python train.py --n_head=5 --activation="geglu" --init_std_up=0.0284 --lr=0.00189 --schedule="wsd" --decay_shape="linear"
MLP neurons of a small language model. Each row is named by its layer, matrix (gate and up: input weights) and neuron, and shows model dimensions 0-159. Each number is 128 + 24 x the weight over its row's rms, rounded and kept within 0 to 255. Numbers have three digits each. A neuron's up and down rows have the sign that makes its largest values positive.
After each neuron's rows, "fires on" lists the tokens most often at its 100 highest values on Wikipedia text that the model never trained on. A number after a token or word is its count.

L3.gate180:127102153134105174112145103139126137146149156144115118122138156146097093141083140143172121145163121127117154160145106147134129131055127095127111110130139096095086146143140122138102103178125145098181139134099121112107119136144159110108133165153109145127140171073113146115154139083124149153143131120098102170148112126153149107140166142156132161149145110128110141142098114106127127108161165115123154115151159143171121128130136078148168177128114117153123105084131175149120102144113171
L3.up180:154117151134090135118136125160092075155151110126119119131148161066124138131135142137149138063143103126169123132137143087161131171136161111143117120108135112099113122121096178174172134131119137148149131138102151153135115152130149126132161118146149188133140103142145137153120185126168141138102107141085053114133118124139133096135109104118164126149139137112117134174141111093161133103178133139158087161135093140136093106103093124139112111127144127110125127148150123141106139158130168
fires on: "_{" 20, "s " 14, "ch" 12, "k " 11

L2.gate361:141120140137129118147063068148133149124107137106159121122140155124159129109115124144156112113179107095096103121174135134089099169172125087128125108133130155111159144158099084120090102122086132106122130129079139105116156172129082139095099117081132100144123132146127106162116094124115117134122138149124115101143088131127078051144118119151112110115123121114081129116094104136079131147114115116142175149141132124138133152143150145113155125121134149160152142117132156091113151132140116
L2.up361:139148131151138151136120114110131175139131119100126139139129156118124123101130158103146100114161124103086125126131117124114089129165124105137132091143108137131160141168096109117069130136097162122125140147122164089139121151088093164084130090110133104144087167158130114169125120140073174134085127123144144081114133149138132092122113115147112139105133098101102134093061139155141150121134122104132168129069137136151165118146114126161146139138109155154178164098116155110104130085116132
fires on: "av" 65, "ev" 17, "1 " 7, "under " 4

L3.gate409:129129127115157121110161098126179133089090100132133116133123117101117166133122090123172115133141091129117129183117154114148117135105150114136134094130132117130160146119158094131081157110156121176159111145106155138061166165176114182144135136109130109099131093134113132190126124123099142130157133110128109108135101138128111110144130137101086085118116104129115145091096097126131134156136102178134171129079132132138114157131119120128140095173109133135174150129135147130119106116131187
L3.up409:151142091142096145116126092138127135128129145098120112061127161132104128120129130125140144151152162179119090138104098076189118115149112120150142112079101196087142166110154132107131115145151126147154145130127160141161110157124118130117103164120149141103178148088102107105149147112134085133103152119106122145120145142127130103116160148141133138128102117142140128149087085142108104117133097129139132145166157150176102091119123103096142139149160124106159106114099173120100158156142141
fires on: "com" 63, "Com" 18, "ed " 7, "s " 6, "ated " 4

L3.gate82:136110161140142137077117119134112133095133162158111178142156149101146146084128108172121093129091135098125092126183104138160121137134114128117122104145142156163138141142124132111173093140139148136139109152118134129107160110132148107168090158114148113150126146095168156122147116163142153086138118152097118093147118121129074155169127121140175132079142160132141119112110074167114130130121127125162169134135169130145138102171110096156138097146181152129146116132129142106166135136135160
L3.up82:146125095122132120111137167137131149115128152091054115177148115113121160086109169095119156112071143143120096092114127162145106103112121146129117135119100150149137122095122170080153113151122120149175171144124109126097062116140134135085130139105136130104093098173142157116151111145148130146099143156119105137142135135147141135148103155130178138121155125085151109122157126130145116110121120082125098149135200119140148134101131125150152121140116133153111100145127088140103100094120130
fires on: "ary " 16, "ly " 14, "ing " 14, "er " 8, "t " 7, "or " 6

L3.gate58:135138115169110112161141113142150125173115169144131153146139127118118160155126108119155131111116072134150149156130128086175098134135141070068152157135148124127111141104140131121129136139122136106165135096093141132127108116140128121110118138133133145162125169101095185116164110123151064165121082108105122136129133148099094176146121148166129143109147184154099128128097110082140125145108125120130105114127163172116118128112080098154136173170138130128127112176135128112153112113127136
L3.up58:112135098097112143136126106140165171164132137111146150133126085130169111130104096132123121141164157127100134114117109135107138114127122067093127108100146136111117161167145125120099119126127155081108125147157143164098139126146180117160133147120138165138141150092165143158139130083086126192125123129122133129129124130087127169173117159134098138172133119120140149100105104122135133145096124184135119161128120151091111104149162176127147128139111130105079104146100127167179163154137136
fires on: "ac" 29, "\n" 9, "os" 8, "org" 7, "s" 7

L2.gate156:144154127149110153098169169113150132192143107153112121113132132125108134143120152090119108153134106151162096147102148073125175075111132146113141148140180108143070119122109156092153174125123090119166108185138164148144127160119112164129133116140123145132145150147097181111140135085133161109101131125085150139081132150129136150145084109115133110135160158097087168143123128083121130129129124126124124161141116123102149136129118101148136148124101132104108133094115154162135135134107136
L2.up156:132100148117140120103140112103116111099043126125119136114127183102121119138094134124110158114132124096114147150147138108124091165086082108086133133140136117136130183144107124128121103132131116133144165120079110132145117165094122108131156113149129089095091130096147152150140149129128123095126105091140141177101125159129157116079164091166102088136113127138090097154123121087121104173121127089122118109142169139146134172086115083128140139140157108123120177150128136139144137130133121
fires on: "u " 22, "q" 16, "um " 12, "ina " 11, "ick" 9

L2.gate294:102163091101096112098130113133165121110122082139130069132124105147128122109115128118154129115141118099073107132105147150177088141132127149140151130123121139104141161118119091149128181107125127120147161136125174113181154150161145143079165116110095130163088111167141111134134161132126099142131126101163124125104138152079152148112109125091158140155139133129160124117150170111141121162139112154112098142123093125109091083137158156078086136127130158113131132152104102129127118167104098
L2.up294:118113096093113106100126092125160178085116106122145107107062107130128113122108130154127102134109134095128152125164100147126100140154119138125145136112132130097180137112118137128170124097089142113139117103107140144148134124121132161111142145110094151170135100122144124097101103133142094129134156133140145161141136147086143145162133132071104116118184127128127146175157136097128128149120131132148155126086151152109109126162152111126141103158165101085130120160064136162168194119117100
fires on: "3" 16, "|---" 11, "No" 9, "i" 8, "7" 7, "g" 7

L3.gate413:114180140139170109097120121146117108108082133105113152107147147163123138146110113171195107147105155134154154138126108138121124116140139104114103095117142107093166123122070112147120114111136086115160121104140076138129117149150147160147136158095140200142125120146174138130148162089137149108183137072145115148094117136102087138136114110136143150136128069103118127128140163126146146130120134121126129141123122163120081124143103123120115106162123166086096126138111116132132163128133090
L3.up413:103110140115124120124166093107121096150108103144138137167104134098125193107131120118178130127144122159156118139080136116105137160117124128157156120131161120119135089128117135155122133156140127146129077125115150118131122151107126145140132112170142114104130160128110144112167150165132109123177152084132176139122140067117120108111106128110112089069143124142149122138125077109108120139159136145070112104099102157177108133109119154153135127140148149093082142052160122147123130128133152
fires on: "Al" 39, "comm" 10, "ir" 7, "qu" 6, "En" 6, "ann" 5

L3.gate212:156183115145094113167098151137111117165112140126116132168146137177137166174107109115123081085108145116106145094153139133171178112148136143074162121139122107139114134109161123083112126150146107168136118094130114123094136145128114118143134110109137096151147132151104164140167142113121089120100125119114161159119105106133122156164152114110121139072148129103129111121111100163113137134105102140101182164136150116119146069112129102142146141126098119124131110119145194126111139093115134
L3.up212:112167152124125147133130145136099095109134137105107122124120092116164141118182113089127146115110102119062129126122138117153142175163137091112138128097090136119109132134083140088141168100086140120121140124124113103098131092096099137163099136152145122174119148107114117134132111158104119157095148116134133158164122116140139169124138182164097163101158160155118143097122100162118126148093134121127133154107158155133160124149168082148096129157123139103161148120168069150106112134120126
fires on: ". " 30, "ment " 16, "." 12, "; " 11

L3.gate173:133131103163151125133130115159109102148124092133118138138126128121097162129169118093139162162144118126086165130123096122136168173148157134144100105174159094120078144146112134125102120136102089111151126113125156137101110106151088137151135134117139120123145127105137167172162098140148125137141104140143088100142112095122120176130114106132162124090150131076155072132101145137100176171106085115140116105107090150128118133101159136159145157149153144144072131117145146098103127094100133
L3.up173:142124134195113148159135112129144080107140111148111144137156143097124103145118121082160102115105164106138149102097137119133137127124143110099169130119148137091144145136128132121093131135078120202160150120124153125135139130143139119146143103145195152127141074149125136155126175118126137124115117134112129125156123122128121130121173127127137109107127148086144141140118193137112122123123114119144147078159097102086117101104090102122111134204127166140113167161163149097137161118133146
fires on: "ran" 13, "ton" 12, "ent" 10, "olog" 9, "7" 6, "6" 6

L3.gate319:109123150160141128116154143123137128164138108137103151107137145149111124101179106102133104119140162122104102140128108117156118130110106144112134115122164134121162105101115121127145114135170102179143172228120109089116144125105114148155136094119087075150118129111169139118097112104114141151117112129139116154118112096144083101146120107139132142140096130113123118108196126088137109136104143089139170124131133140150120099105112171136106094095149132082153164105153100095131163144106109
L3.up319:117081116096167083135121094115113101126132136087145154157117136114145117132134122121162164135136137132132156147157146104165125105091106109150097132117143177098172103136157110153136122146132110103135094096112188139144140110152142152119127094179135124156145154172107102115124107128111110131143133094159145186106136175126106130159108126134139126170106155135116140170124147147142075108110147058143112141133108116138124154168151152138130105139143144135164131129129170129148173108165150
fires on: "Gr" 59, "Gre" 14, "lo" 11, "Br" 5, "br" 4

L2.gate413:107138109117113105103150131067139132137177101148153181164115134119128128176129128125127106124116103126133095094124135138090127134101119111140099129172120110186092124133140143141139136142118118123158159131148117146149171144158107164142155108118138126098137174125113123137154141072136146157128096096122157146107088097117100156134081085159124101179148100133126139177122087100099134135118102141151120121159096098103112172099137119102129146122158126070117147116129126116157128123110170
L2.up413:125129137124103170124125175153147144143158151138123108075100099088151155126086129116128107100101164122129130123156136149133134136137134101141128156093122126128108107130127160122114101126060101162138129131062165157110142128132142106134097145144103155153132127098099111104066083073141125088129091130107104091172111112118117112126164136139176137113136080157125110105107104123139143148091103104152106133138131108124151112141084131102101104148115103124111155117143127117101178139162127
fires on: "K" 100

L2.gate63:103089141151089125158171099125144138137175093103104166073149124149120174127141127186155121101126160151148089139140177128150095139166112121133113064089105159131164118124134115173128088136117111084096139127154128162130097126154132112181117137109128134160122123127150138147118117143121112112137141184126116115134123106071119143134140094164152137130128152121155125131153126122132169103144137114133130103128101140077125099144169156132132115156166120114122111097139117082117137134118134
L2.up63:121146146126117113106187121133156122158144109096121126129126135113150166137165176119108110150130122107126170115117123146150139131107122149091111137133140115072082123157131112125126131155121138112128167085133210168152125147157168124126156089151141109144100134105098116157133157166127101093075117164144157149119116140080148167137145115128127087117123171136110157121118148140089136112158133144095121126076116144092114123155152200104102118115141115126115158118127109125118110150131117
fires on: "Gre" 33, "Wh" 23, "mod" 14, "pro" 8, "ur" 6, "chang" 4